config = dict(
    n_layer=21,
    d_mlp=1536,
    positions='learned',
    bias='all',
    init_std_qkv=0.0199,
    init_std_up=0.0199,
    optimizer='cautious_adamw',
    beta1=0.9,
    lr_head=0.00766,
    decay_fraction=0.753,
    seq_len=256,
    dataset='wikipedia_en',
)
MLP neurons of a small language model. Each row is named by its layer, matrix (down: output weights) and neuron, and shows model dimensions 48-303. Each number is 128 + 32 x the weight over its row's rms, rounded and kept within 0 to 255. Numbers have three digits each.
After each neuron's rows, "fires before" lists the tokens most often just after its 100 highest values on Wikipedia text that the model never trained on.

L5.down1368:106154145201119203105143114190185134064123058159098174139143135136117059144089139106128065112105165094122118142053110083110065167107131117083092080143118096127083141152156154076135116148127144149102095158107094127138155121100165115171126136180099140121123183175124187158109118055127125098174108128138125122145197139101095125121076142115079158126068146044162086116119174118110096157101132099081143147182124164103109120152104126063114095148116177168106083150135146125164186190117094117132155146147158143135121137154148114060088088093118092088137121127137151128163097186138105132113125190123103185162160135112132123124142078169175124138145119096136172090115131098119138193116136165096153123167167132125085106143151165117071106092121162118114119056140120148108101117128189
fires before: "ing", "ation", "ed", "ce", "ual", "er"

L15.down975:102209102146078115153083114146063133082138074121136179095150127143091184168158094149101114105054109109103151173158118111116119134141097054141085164111139109178097091139162169121080137159146131082131095125125125153095110130176099109106129093104105118108126141092101105123086111162152114122108104096131092180139167144117210136137102112113146048058142077149104097118221107134117103133126166190151127163139106139211069170105149103058076082162102198134093089104117074109128153088122154110155148186158125132171139171148142133131151128105125062160134185124147176114099165096136174137079069169134134156105132086113178169133133119114123112128146044087134068162171147103092096097148127047143105135121121083135095121164063133115096137111123098127093130160159135149152122125111176
fires before: "al", " (", "s", " of", "."

L16.down702:140095163151138136170130146136090132116162116125168164146145137136139161176164111091123135134127166121115138120128122197118110171099112140172113061068134134161151140084131114094179117200170137146094035129102163058095088139127189088082083127169088121098104117104125110103159194129099130088157159129136143156072137112172133080111127105150152146161132070117138122141129138153126129114100160076103143132107108148172085174129059121130108116131087162134141168086109112180148150108144211135154163120133116110143111141116146162113182152147110115127171152161179144090144168184087078142125111101078138077134134164114201143154077114171103165184138118087108145123081161148088098115132129085140163130109164165147095144149118156094130156160155145155090112122156100118071050107101255
fires before: " that", " 3", " to", " 0", " the", " 1"

L4.down511:139115082170182125073111124105139135091103149168116099101166140113101131148153078106122083124134156080138106110118054144105056107160181148180047108139148142178125102178153134162075145179177133162130146162107174126110129074125141140113188187094117104135146125136109150164095077098120177167093107145096116138132195074131139145130111098108078147120132138181063122133165146077152111074101200140135136095135132138124142172134076194099133155136099091121105121137112054161179127160155187118101110120126162148124091182133152182098115131170125076101215142155126117095152149140150118150117085129151097135053105145097077154210136154160097156127102078125118142163138100183097154146189099104105155115125123087105094129085130112120132137154142138099128092131090153094157091128164137
fires before: " |", ".", ")", ";"

L4.down1059:120119083092135109137137106120128132138120019080143166105130141152122157182115143163140185106120095121106116143134103141141174142145167184102084140155146176145109083121069171113067114110174184128145112196071234118116123165098107119141079144151141116073174098149163169211124170129121135200088123116147113137103133121131153159050131088109183142169149119127147142163078123144108055147090103143164098188150091117160125171167119138121159169148070069152109184173127094094084110167108119120157126151129076116151079176078130118111118149061109144179159114083137161128072124129169161131125072130124145113122131143123134148152083147161113091154120137165108157143117071126140158119135083187075118126147073167106087164104111121137102138123142131122167098138161120104136102135109177
fires before: " the", " a", "ed", "ing", "al", "ate"

L15.down1100:160155101097141178149038090131131149133122141130129115170137136130151103157111149145108165079117072143112159211116096116102106127140161113139106146114098122138161073118167110111110126110100130142138087153143121165136066068178173043072072145094057162118167073115150134176065138158197138030091134115153157196134120118157121100083180146149148080104101111174107097116145079147118133106113148137138148182176113093177163192138100166089169121127189135194124114081133146157149119168143166191136173132093155036122141161139137087174139105081101114137098196136128141127117110087134123095168118096142092149073147125150168148178150144123156167149157133109134151167162097084102150088128118094104138109091138153150132112106128119181185124087077158122132134144062150158151110139139244
fires before: " |", ",", ":", "\"", ";", "\n"

L4.down174:151069178139117100100111105111143144146096105130155141101139121118114135107171119106134106132109156153110159134149089159079114126077122108142054131108088179113140103085128159145158161163175153186137126145130101110093088102104102170149119116139110117149108159113184169158158175190094122141108132122121142045136105143121126117147099080101202170148121155138104137099130110094183104128060129139148106052124124112111157145134100117157155144102143098080011125083130194109160131142082124107150107105113173080117189163067149118137089115130086059169129129089120146090113111078141116146140143145134132148077083112113077080153137091096076116136106173059095109134160089112144084140103113188105136158157063163170136122171092171116120096113139103146085150080130158164121121134121131
fires before: "\n", ":", " of", " |", "al"

L16.down1119:127143161153106125121084066116089148124131138110180141127103085148121111143147086091119123137146105131195136101166081069121114167110198163192112097140141066080147181125131132159202176068092105168086120109087092183131110135149123123067072090079159170150079148080146096104118168125110149115146149130152103097123161150078095151125150089105122077104172135189154092084068080109139134123137111173123159106125164118116106111093102124147055109103171099126159148057145176115069116162172099146121167166120082106186121149105100143146069125088164113141151100198134076122174088102083166058120115093184092150121138119123140152161099102117170175210110107075153147149110102078106106206119163178091214122109138079122161090148168145151118153120140145107153117146145103124117133156148108
fires before: "s", "L"

L16.down600:112113149072130137156176126132121206142151096144138159123127115119108167091145129163096099132136156123127126150132000171140102129116171171164099145130107156144147148084128138117102092162128150113127130119143119118137064150122152179135160120154196105143131079110121187102093100142124110163145099174144130133143039170101143147173117078126139134090152143132098115124155091119115135065194101161156178186154129114153137114097136124141129109123136137139133150121145095077135162100138115160143177161085202124149164131134156087129169114120118086103096085099089090161153156219103085101120131140144146105127104138126124133099099174173152145166086135071118152107135127147132144155194138136109101196055144146117096136136158175070136129084164125095158140129138133137050150113147215
fires before: "\n", " She", " He", " The", " It", ","

L16.down799:116141102138143154148099120147088159139112111234105106091128132090127173162175093154079155135053090102150088148108106125116124102057120110176161152105139076171116159107126152188103138106100114116206125149143134089057132129150136102165061127119158136101125101097163127138067086105173086106129118104139111148122132116128133120094153106121173134145165095138080148113086161128153138044112156112116107146135107119182110155128128158140103148125143115158163108112129098080110079147103147157199140100145055072139128159153157158074153167111076172132127155099100150091121128069076146160098075165193174103134135115059180163130166158105162081161117127140190128105163133154102106182134144174122126147122101127117126098111141136172199087132170118146168105138182131128145145043123150
fires before: "%", "d", " were", " of", "s", "les"

L5.down525:100178097177102179139121095135086115095137169106088078158181072144129141158134155150108088105135130216074117121109054125140092134153152121120151108097144109148080154136117122171140166111199134103158077132115149073119198166089128147115147194161157062168137219081044128156105101100104132123136116171077113105061161161088141130144094125103143124087127127122115147128113081122161131134097132164133140144156140159091160134176104156143081158130189135124174079117124146134191134134138135166129032156122135139105189128118177179159082168087143107098116103135145090094099116117098167158111198124181141098134082134106135145151115074174095134139100108104182148169121129141140118155168216169177160078161154105173151136130106132097130122169126170129119128194107132118086104119135109
fires before: " |", "er", "i"

L4.down1163:139033102107133158147076139177109126090170042100095092117157119130084141124148198146111189136154097087150125148139076085083174176117113107114124100128137132037134145170133128118125110123143211133108077181093094104151187117135134117135108128134143108068172125151162118102121109143089139128128166133097131169076122102163100148143124105108146049066173105204102088097132135111080093152111143136081115126103086174108147083135115203155124102096085163101093140121098098113138112146083123123101065184108124150139102157098153097144220123108106089203102141159135098135133148090171088108110140134115107118146157160173133158106069125103163165101140087114124115120068137153070162113115120048130175152167120118153098133072143167177072116109089160109114065153111096117128122153164160
fires before: "s", "ach", "ies", "o", "man", "form"

L16.down973:093093157148141166144094100084180116121167095143114090106103120148075116096098130143128128145115088178116128151122142117070109103087118137167172123078142111151163152125096168162117123180141117085114139159104170097163150149117154142140066122178141204082173136142134158177062134086182139105155164146162125158137153116119091080141160161138113121149132087126177133108123154132143123050110144125123159208099173158207118066143094161146123099126174115132142121140136131136133165102136183117091112160109156141111093124131114129152156080123113131103079124149119120142161110130134115121134119139136050086180137158120108139067111122158159095134170134149194119123127117101141139165132163127151145115064163056114130093097144134108144080049093135062128107179116079179136126091144255
fires before: "or", "le", "o", "ic", "t", "p"

L5.down273:087099126087157186123136147135114172125109097098165080086126133132168146155104129119133094122134063159153138061176115137060073062053101131172130114163084108172180095158105151183167174123162182145167121105151121130141104131142113156141085123189113151119187106126077128105108130111119119129147101190117080203122098117089087118097122134131169120140124124149123093121134053114190120175112139121047126183170165145102147159180103107209122125110174104128084088063099162138098108116163145144152129162105153120184111139084146168115123112167123094141129133108130099075114134142149129135139157138105142177142147119131176126095124158111138093128087077103179091146149115086125141138112122133067159133117179045102157130172150149059109138138091165103176086151197146144116154203138205
fires before: "s", "or", "ion", "son", "per", "tor"

L15.down1238:090135125145196096119150115141108119118197095139090143115124141155118131227124182121087105145112085060128115111108124141104103146118206143143124108138146074132179120134134126115073048099128174129127115126086160127159101132149071127108220052144130108106127096148138144143148137116118104080178066097148168058168110117093079103093128111178154107175152179089121136189083101115102121101091076140070127111180126122155194129110101170142187128077145169094130095156075154137176111092082166128152125137137087114127144151171189129107059111099141167144138079096109078152108184157153151095106061087008119158139131103124098123054156129097093117111129169152155124144114117131138172108188153125127089148140142135137158088122184174096083160079173078136166134071157117118106117114171197
fires before: "ment", "ing", "or", "er", "ation", "u"

L4.down36:084129104142125114049119137081139126127069149083097140131150130100112094134085125117142093162138138110133149109106165115136127167132133114178144078139117152125161161131133147070173105163070153095098077128147163129132150102053170103129151124161071153157138166128135110075137107102139142141192162085164142184112131173174089160136138138158081120194187131081142131117119125058096169134096111141137128150122093116163146094159148100124116170166154159146052074125135145125152151113150124101118212130135042095111150129140115160134129127068139103139127104088102093197135131124132205123128083077149099174126096145137117169130200166127115086142164107143163214068156112096115125180112172107091050141103170113163113150166126115154111170144115090157140146110105164181060075123149171
fires before: "s", "d", "tion", "ct", "ment"

L4.down842:139146158166097177095113125106115147144125154166120120139126099169118121094152153165079170144155069128131149109108124103131183120142160094153174167139141135195106115184143126125108131058137128170124108145109129206121099105077100156098132146091091119143143122153056119114130094115065120113139131133129094087101067092147094181142130129130136129155174058119150124121078177122180162107113138100070115138167195172142084192168118108178129126110126041118151136178127149077169175189101111093110120151116122176142094095176086090193116150135106183131168101191164089084093127156087170096197105138164152132130152185127201071092137105075132111149085119105112074121032097132137094139156187163073061112131168115112178111097108157094062135144080108119100151078136119141077130114132172
fires before: " ", "l", " by"

L16.down811:106112121151156169130091082126135064137166152185104150137068130161146121114102164077160176162087106052161129096137108145151093120132101155117136186099165139150118130166129185087118150145161120124123153160110077137172135117152090097122000164102131112101088125106106056175121150112101121150208148151128176140131082087127099142108145107167119177098056178126093098150083179128149070128234137139072106151098185124128152160143127156141215138107183081134122087123088148159113130113096172188151138136112115187133153109126131116122143184128112148066151151165147097145173144141104137117116098097180117160059159189135167142086138120156183122153115163125190151163146120111107030142142055128081110149109165165127122079098138117137140114111132136119170084147106127098137138092146235
fires before: "H", "A", "F", "M", "L"

L5.down1189:118105139107159112145116128052109130151113089149146129132055186121074214132079043151138130145158161170106068131082123132093167128133183109099132168129119109178179155111147200119148115155134163185155118184116126181169143108132126150089162171165117154166129153126160121101185176088103155092144059155169098116057095132112146102120139164115048123170093162047171135110156140154084171119154147084159140142079147208118107123129120101125182178107108101120127062163067114128122160148121125134163094136156152149153123135117129108050163094104083143107123170153037108127091190122124146129153148101123127139125140193126217105153103128078179125136180140101123215185129093092114078179132105135109118171104146116124115118102125124098147137154138101153106077082152134174085123076130152
fires before: "ing", ".", "á", "cu", "ation"

L16.down455:123085131107088140145086138081082126080129134129160163140140168111116101084150104169171143123119129166129122103126099147111130139176161204131127168089105153090107113101084163130039126151106106076151103094128160114181060089180093140142084125081099159134132117115126115111091112133108135105152132129200183206128166104145111086090123086144146103101171146127154124136165174139102120128134068154203159153120113129155138170100133133069141130079133067140135104124140118119115121214138152109123172141144116134167065146141149104099080092098121083157129128072147177161175158093163128143149147139118079090107132158161186118101103111149142115126120122090115087125089173140135054132147141089104121138086182084100143070130161121137121095100139115170103064156140116114165100105107235
fires before: "\n", "le"

L4.down733:134098109122088132174167081073149115140123091128163078093103123133081159130122145201137131156080184076110103113086039191160123173086131110168085151121051188121124144156104136132148101188137194125114123145155132111146078109124105143134203152105157132146074120116086119179138086106127126109166164183095158107172097121131178110087117139130062151129118147133127151141144136079116150073137113165126144088106061116149119102140123101096141102136115198117067171084158130109077160159119141097129135133070120181113141078149121091119118124139147092115140123119112128161123147091075109138176128118134122128140136151148098163137115177165203182126130164075141160070074183116101109213150121139156124144101149161109083050080151183138154106153158146157213131120071144151099128085124074
fires before: "\n", " The", " In", " He", "\"", " It"

L4.down324:114151084113119127157115148112107088101080094130120145200154125114083145090154103161076110132134135138126145186125098107140101149219178139171116110153175192156169131168136139096109136197089124193128147150129154110145049132113106166133128146083086152112111091101125128177109112033160155139139068084151089131109097101210138187139131167094115100158143100143158107110171248128112197116124118098108159087143144116141102123217106126161091161120071106088154138138098135134148153115119113080108132138188143167151163135051150110101127122173088127101164111159125097128119108118151124115102125081111178181116175204125085145165130138137115161140111093114092144104134128119132170134149125116080083162162158141063078123118154087136119085119130116121104092188143151147097167098125181
fires before: " |", "l", "la", "is", "al", "==="

L5.down651:162122128144103131121181098104116108151135135151154153131135152135149097150097136080121172145213156122194129060187116090118096183116130181144094163123130093136141160054120122155164121115147144156167157103129072147123170112059131140085136120068133069080114179124135136136124150115138115129142108096186164099082108127191116153132139137123128122099107177101150116069061104143128045154156067124109144123103160093152174175113133166133149182139053095169083097108160206166140094173141124099162167133117098077109159169107164111123083187133113061115135094178157074148112198155095123127106131150095115117130112131129129093131079162172127126108097109117167079188159154129048143152105066102120111122126113142127127194143153122142083110124153078139135059132095133145178105137146196
fires before: " ", "er", " 18", " of", "ly"

L5.down1191:106102108089175101091112083144113098108160098117125159128089171148107090114098108157105130079107101050159140098113118096170089117120159133138107099122093108139131173187139110088132089108153151138110090202141138117119055143120106134155143188084052102132155082112087134149058177073141148118117072187173101102130130102143098109117127144106096149145108113125155134191156129167093123134122100090100122092137146117069200186105129168122110187135137087095103153077114110170169155193102127169126057213199188139112128152107121120101114160087095146121122092087120096089146140190169111124174132091091136131101109102128176139113119116109140143132121156150125183161090083199118102170126127104110118181113076136181122105113139091040066120114116163174115107144106177160135078120130143
fires before: "ed", "ing"

L5.down849:119101133100032121152152126129107139140145104102101135087143105139104130167154145147110150112112113143123160159172079191120113120139125069162060118121150175163111156195112133134197113145094079147161099143108117091162125158191126068140092128007125079094083146165066167127121126133159167075127099158146071118166150118102100123145110103112072155115067118164127172100140106080083157148080101150167110067142098104230127173127051151103148156186147098139101114040170115057142119158140153142136128140124131125075136101143126155098107111088099077138123104113141103116103120115135123134194121127166133146131116134136144163092097148131077119161164109121121161146054153127083094149106098092123137147110122135087079161179133150135175162172128131138122132147085166152093106112156075
fires before: "\n", "==", "-", " He"

L5.down64:090089123101161084137110113088102113165165099165112127132117107137194166139151078149110139141114122094177073173108133165108116129120100089143121158162080169043043076167136179153126137188121122092153167054194147135080118097091145089130081070119120100149081139134117117111163123095160106162076141188163170119083115127117119156128130119145137122115121201161147123111159133148186149122104153121159110128079092092114105132130134123124150145117213106171086101132159153197119091191127147155098157080081155162129142080133139083196117130148134145150152105115102176140151094067069214061166154138149144172188097142143169147174188118129088103143124091167114120104137152115100106131103103103096167142109139107124136105103151106172157189163104125119121196130094131134107105123088255
fires before: " |", "."

L16.down1074:136129101113152154085129065153146107130127093128123174163166143146047176149141112107198205151180141169092080137158128168130123151154117047113036127121129152148103164084138130113151108157131134130107098087073131092063174129135156118053133177082106109106166090135136107176093142088121191130131091147087116117100170127152117111074151120092120130146102129115154116113133197161124062098079129166140105169132150178108082175152145176085100090150128161097072106174128107134049112137123169123117120026153189108126130102121144104076085086172173117145172139129188129107104089177164143160135101174081123127135159070114163109130122195093125097123098096142132131131121181153133158153120119139110160111186162131086104115181090101120123083172096129065094105110130098174167177151116217
fires before: " |", "ent", "es", "ate", "%", "ed"

L16.down422:052178092116162116140153133096132103165119178142111119119132145093148174149103107091142107063060146123149146107113031138177122211154128101150086121120140120171084138191191132148115126167151124201097170150132194151128129161120225123100218149142139114169128079101100161150148139136136130112135087158082114148118119146133141165141038122151148127107151169123109126186122100137121109171097118129148099118102143085198119125145156073121091169128126080138175156086172131142133098094117125147128148206081083180197119123129142126160148187132014132040163140153136164153102129146145096124137138150104154107179142149133133169174063168149121108106109144139094114198072140096113153160131114097117174090125094130140139106134129147121144117107094108122168120094059195148129180088153157
fires before: " |", "2", "7", ")", "3", "1"

L16.down141:094081161127105119119114098049089119135167124124109103143145117094105095151142100119134079133131059100096093107135088133107120099160054106144101191136172156068070159095125141120149123085126152089130131134122111167180144088222121102029152141112204131164094111112093077138130112103141083127117091126117056120146134143119119125146176097163136197096139121143111112057170144092090137103111077125165107152164070173110141099086115170110161146120187081194165087115130133186097129168126181136127095068112141140168110116143135169116132158191149110145108115120141190162109177138139110095142118099072180147154199191077133096122117136107121157090194064126114111094079121121134087159155174149049164108170175108112129128119128148080153117108114127135135137123114156134102134067111255
fires before: "d", "in", " 2", "ro", " 3", "mo"

L5.down175:182105092168136135166200154053112115150170114188165134106140154108111182120097138158152078153124166076129116068097103126157092186073164100121133084131078159116134109105106080155135144146166153105121158159183132187147100087141083136097136141118127147084192140104141144106122124122097159126110135144119192095156133122144118127143123113168140119121107096159110134133107133124107170093116086145135122080137124083149100209182145124129153162094089202153132151136132131114185209119112125122133172166125197153143204105177146066100113173122169116061130076159077121102116157074072158188157130120149135118130071236143111120092083153223172156140102136069159141050091119137085154164135127088173177183149131128114166113130118126113076155127163117163148128108117109112116094092124133
fires before: "-", "\n", " the", " and", " The", " "

L15.down489:127183156114129108107152116142078084201139129125157134117109132146183111123088080130161173149120116136220132119165085148182118106129138141128082155088109083115179148167158093108146138116150095096159131117112164155064075097196216069123211127147106141122108170124137136096128157162115111132121114073107146139127160191136162116183139092122133098170155122124145157092189122112108161181079148038140117125122090188147131086107095155083120141075130149151073185102085172103158159146103165084131168145158146144104122157087100134099119127127079101138109174124100142143102154096167180121132123089006132100110126127075125148091143145086122142159134146106091139100150118108093158097144131084112111110121133180094148115114175172162135108137133160078113188131140130110065088137157231
fires before: " the", " a", " that", " "

L16.down705:095101156137134161079180111111104113129174134146115117106133146124121096121161098185101142119115137131127123099107119164114104176163186128099097101144075126182114085112142197177152128154131078118130109128101115113097131161149126155164095108136136158102120081132083142174126146142168167092186157182090140135121078094166170089120110117128123103108085088119128073132170180142090152046081136130163150164131157105148103158110106153118169102150091151124140096065148139132114147157098102137130134083105131096104094130149071138079145121107128134157124129102098095119114175077126161123150065185074085129151091139147175159184171110160089166121122100115099141133123093087119120135124139114149160147122131103111173148149096150172191108086111121102120053083132124118164104164107255
fires before: "\n", "-"

L5.down1378:152133159094131167099148053115156165084109206102100153115081126118126076073165185141044177122127070174160066173070141169120138131111145115141110150101161128145091147130119125076179159172097090137127109144085084118120090120107140097126102088122175133168091138128168135162138154148120133145094120197144102132136162152133072136140092135091111138126086160150159186113146075069139155120141106095126150116141161106106107134161116143117095060134117120155099135101118139061117107162146155160140087127130112073145162127131119096143123108081182102150136148046132124163139079061159163135118138152115161189117133096104163090149079119096133204120154174128192119197145168157097127163151088175101142127137091092128094142100215074093132098136102101165098108123187165189163128087133160
fires before: "|", "\n", "-"

L15.down165:145113118124080140146053102097084095117074054115115114161152102147118132142133110165106127100139075161119128143116137168091116193135126130157147134154140080141132114090098160133140125132194147126139100081169157160121108172116152134089089117141146136125123135187114170114161109163139137126136168155151169130141141154083138041087206145206173118159160155107157101145142105127165136104086179166181100193132174123161112082152139161112182091104126142063178053127152109169100139123152088077145094119097139182187115110167128119124173114142103101115114090092059088173127129079111125057122097157123113164186106142112116169106102063129095114145170099149086081169157104043130154154091175205146105167140154163084107067056126111171141126161085154151073146086118129152056151148114208
fires before: "s", "er", "or", "ci", "c", "."

L16.down708:133168113176122119141099109133127080139132045148097088193215080158149173179151115113110091111137132152146151176117141146082144127072103126109116161140111097127164105115125135159092070084126086092137121101084136148052067174085117136113103154131154113134132184127128127117107089110125143111194118139130101118134085140106134067063111165106175149150160063115149182136142132174140059074109092135121106147147076162164110145117108121144141124090085160069140127137129158160080080138197156081114115102086146134106104157132145106106143132058111126166110107171125135152127119081152163102155055099111180092152107132089096187172144117100152104253153122097162176122148090113175115137112220153117107116156159143136125055119125131091145140113065151079128103061120053105096101092120239
fires before: "ed", "ing", "er", "c", "y", "ate"

L15.down991:185071138160131101150100111158082148094184120138156120119183146131131111103109080189030128114116161148085174167170159149107107202094176056127107108138113116162109115136137089100099118110156143127104083135158119082000132154088138135125144067115139081206072155191151141114143148162115196169163138069146120157164129139160113122145134101147198118171097095072120142127120072086125123060104122160136100080131117158074123059157106107099148125195138140108151107136102146089125076098157133114081159176140131125120140138082125121142081141100105151154109066096161137119141093084164089157091103201124122100124111121123099135145171111085123150143186086149094115162123141091112137134164125149108134129181141109105123150144127130099135110117177172157106070116180147143134091207065211
fires before: "s", ")", ":", "\n"

L4.down127:121141107135101102117163157136137141194136161141111101139135049125159103131177150107143076159132141171101160066185094156099073141150114139170091156144145125095109169046097149143144196146134080113087141094137138088131146148104078095145153195104112126167110206130157135106150140147092099131127127072110112158176135121123153154093090117117139090102185180158138141175131159157144139109101163200109103140121161141176110075125111149130121174164110192146135090144051142137151074126107119140118110096217137131115194119108079133118168135087153138182136117177163156138087116090116139098103135128170152116138122150060135105121119140122088151096088149098089036136111092124117076132206144187159149141154055154146145102140090159130097119126142093165118179103045113161177186172176088
fires before: " |", "ent", "ence", "ly", "ba"

L4.down1063:133098132083116196169114118138143134125084093117120113110108112150123129183173167183096067077134139211088116092138159143123128123089125100094174093084111156121124169152116155151207169082101129086128145097133083131126144143074146114158061103124110176099145145149110176150106096083087141140135145156141040113096072134072156132171139133137129133105104147168165116104146107062171154128181120181168164150145073116122111125154127116146163102149126152141108127151136192067166119180125106120172127077102099118135138136154161131124113088131169089165129149101113139178080068137119124099186106111169084115118122156148170145085124114146132077135076128109204128142154116164119085116122131141153071201062086071123156166140179091139145080144081127114116183148097138170114183111152181
fires before: "\n", "-"

L15.down461:097120128099079128112128163136069162117120154107106090139111129181131147084090170126122131100161141113112078162069112171130149213169146092143107180118103088129097159143210087118115100115134105147166122098105125122124105115130132161157107096087156109129136112160099106129138132112193073121108145107100146146101170127204128157156161102148152107143106131189107105145135105097145187193114147107125094094081138129178101145151119144082095107122156069145079134125097137110145141126170110148135177129071123127141116082162186132101111105091095163101140102169095134138108140123191139119148124224120098141082086145131179067144117116200125131103139124192109158135084110108131139135143176154092156162153172167115207167095100091140188114082186110126070119126064121180112135154133253
fires before: " |", "i", ")", ",", "d", " on"

L15.down1070:136120084105123161114116086172174081120140158094150117139086097091095156100122121108106153151114123124089155139107140163198143092128137126157108111126155081083144133164126115081088083107143130169121115104076140103090112149083138154168086098102142116133098138138125185148110200106115161140136098057113102135095152128135114103131117133127149124161075138137142042156120147117121085114092156122142081114161136183092114138154105171176123118092095129126034144155100090107080111089083095123159115146077170113101154097143146142103100095109180071148121143149134162121094136086128180102098111129096113135118112131072125156118125152136081108190079140136164136102194142170166121107135104122127124114136174144141114098122097119107208196127115140123145102109094181147194142130116238
fires before: "al", "ment", "ally", "ed"

L16.down1459:120073097080102133094080108106115078127174175136094082087071129132096132121117101148138067124143113175123148164178086136145127112152171071100037131171154094139154165117168196130090121140103090125154135177127122127116121108144116134154161125172108124151169098170162128142068150052161096052131115085087127073098155097158115084075178143133115108147136126135106113142166131128075094087110129100132136091157105108147133135129122130157159113092135124057112199154163138098091099180182098140177101151184180138159142087132120128085166082120099141092144133113118146161124125122083159109176122178040142099112098131179151111094123162155093085118148092102137125107122134165172092146166108150156097107142176035109143176131085099114176122130163121170131098130141146132141048171105218
fires before: "or", "ed", "s", "ance", "ion"

L5.down158:104093103110086094124120101146120160115068103125101146120098094153150069073089105130127095150108080096104161154140108116139056122167162164209084139172170122172182104087152137141091148114122132109119098139143203201111089112117137130151132149150110145111132129192149128201108155135125077141174130098172149125146146159164120129062085181149074148126113116118125183093104075159095088114079134136103096088193132141131153114192138154089114133066050153145104176095136196142127138128158148071077093195119175143059108149127142173125138115128143161124137104146138153140165182129153153089135143102126138163129120148154115143128128135136175192110147113099069211073088140100082116121159150120119082142134176136133135150073125130095136150128104118116149094124089105145109093148156143
fires before: "s", "ed", " and", " di", " of"

L5.down988:115084191175104101061168140097092157150127153071167117131116084150115072119203099088136142202110112112138149109157095149116110116194105096207090120107132098112140098165081163142143126161055131216117156092088164167091155115118080107140101085122121136180132124126132115145078180112129091139159100135122089133164145137089107141126153141103164095088170139168190135135138166120177113140125201155160122148113213132086105135133215100123130135092110115147104159071132149124106149133193157161122118125124127098138174089122164158143076159182144100126101119123141118091112131113167178150090168098110165130158136111173128104155116154097052096161126169091107153135152090133126080133136148195100120147134089114088099207151064168132173199130121125149168150098117132101070104108133188
fires before: "n", "ning", "s", "ated", "ation"

L16.down1387:111081112180125125174159136103138080128104113146115125098145099066148135148173066143134148154156138111140113149110085138147167135157134108153111130128068137130153099098129096116109119151150133160118125098141151132144226164094094104137148135089140181138158088153152181090160123135181143116158134173168155110113112120163124151112137131182130119137081092105104129175185103086184123041122154189122115127150135085103123156139144073120137107178084121102153157099086127150188106137111153107093175110098181087109123163128139070114100090146132114149066072106111191088121085097118112063137137082083140122125091108113121128151133066129165121129125029124099159124103146084069136205118116182121140165127147179142157063142121061150117126075145073138139174081125082116160169149161255
fires before: " |"

L15.down601:124139105142104052123138116153137153108142144121078130166089125122154117139129111096178137174126116086138119137052000104152139130133135145167023126092098139187190135090156151129083134156110126110147117156099155183159129047171150116146119163113128083113141158114118088117084161084117111119123085142079125190108146127149111149095095130065129113116119129187043129082169127105124072129210131094141121154137185127157152193132135152107130121093077011131129122140143159151095124103118155158157108155096117110156175094166145148154129186069167198100080107146107142129154160104128155147082155097183116108110158124053162123170127152131153136126142109129169170107073149128100126169118149160176138113099097107116128101102093062133101132098103149130162117089119134139100137044164098
fires before: "==", "===", "The", "M", "A", "N"

L5.down963:064046155171123101125120129068090115090141098160090095119137084185100144141112105121121150105126037139127075120108112191091168149116106141146135084158069133156164123139164110085090173132095121131146160146120178155060162054130103105153121088059124156167097145172193161136205137135135129170156070118081135140078174143081126137153101099097100066129116112130144057126155131141111097132134108153182181078175086119109121165134117141126104165111104114145048186124100096161128115179125143174113221142091075159131136100094179120150117137150168096123172125094122082155136153124101156109079114119166118209165106133158098149082130109147106128080119130129158130098151115100100223107151158091105175140147169138115159127123105174153120138129123124132099060100149083104067159192155159
fires before: "″", "′", ".", "ant", "ed", "n"

L4.down211:114096102132062108152115084114175148118147075114121128100097144154126134148087094188101117156151140095082091127131058161147137133118117148173103160085104196147093187109158135129136107178092105097129128114136104107131127106071082190098181145126082101132129087131114088194156177145125173093179140140147126104082127134175112136126099133087112156122134152092187138139131122109130177074149118123091067183125103119176102121173125135123131140136134114136055149188107111096144162155093138100085143121125098170137126084129101118154157105141075091102112159110095134096104104161101132148162092060130139121112109117140080190077132148114116154124107111128165209110099165143113081159163080087183133122051167135126128114173146144106107115099119080139113131112138157135105089139134149
fires before: "\n", "ct", "tion", "ency", "if", "bu"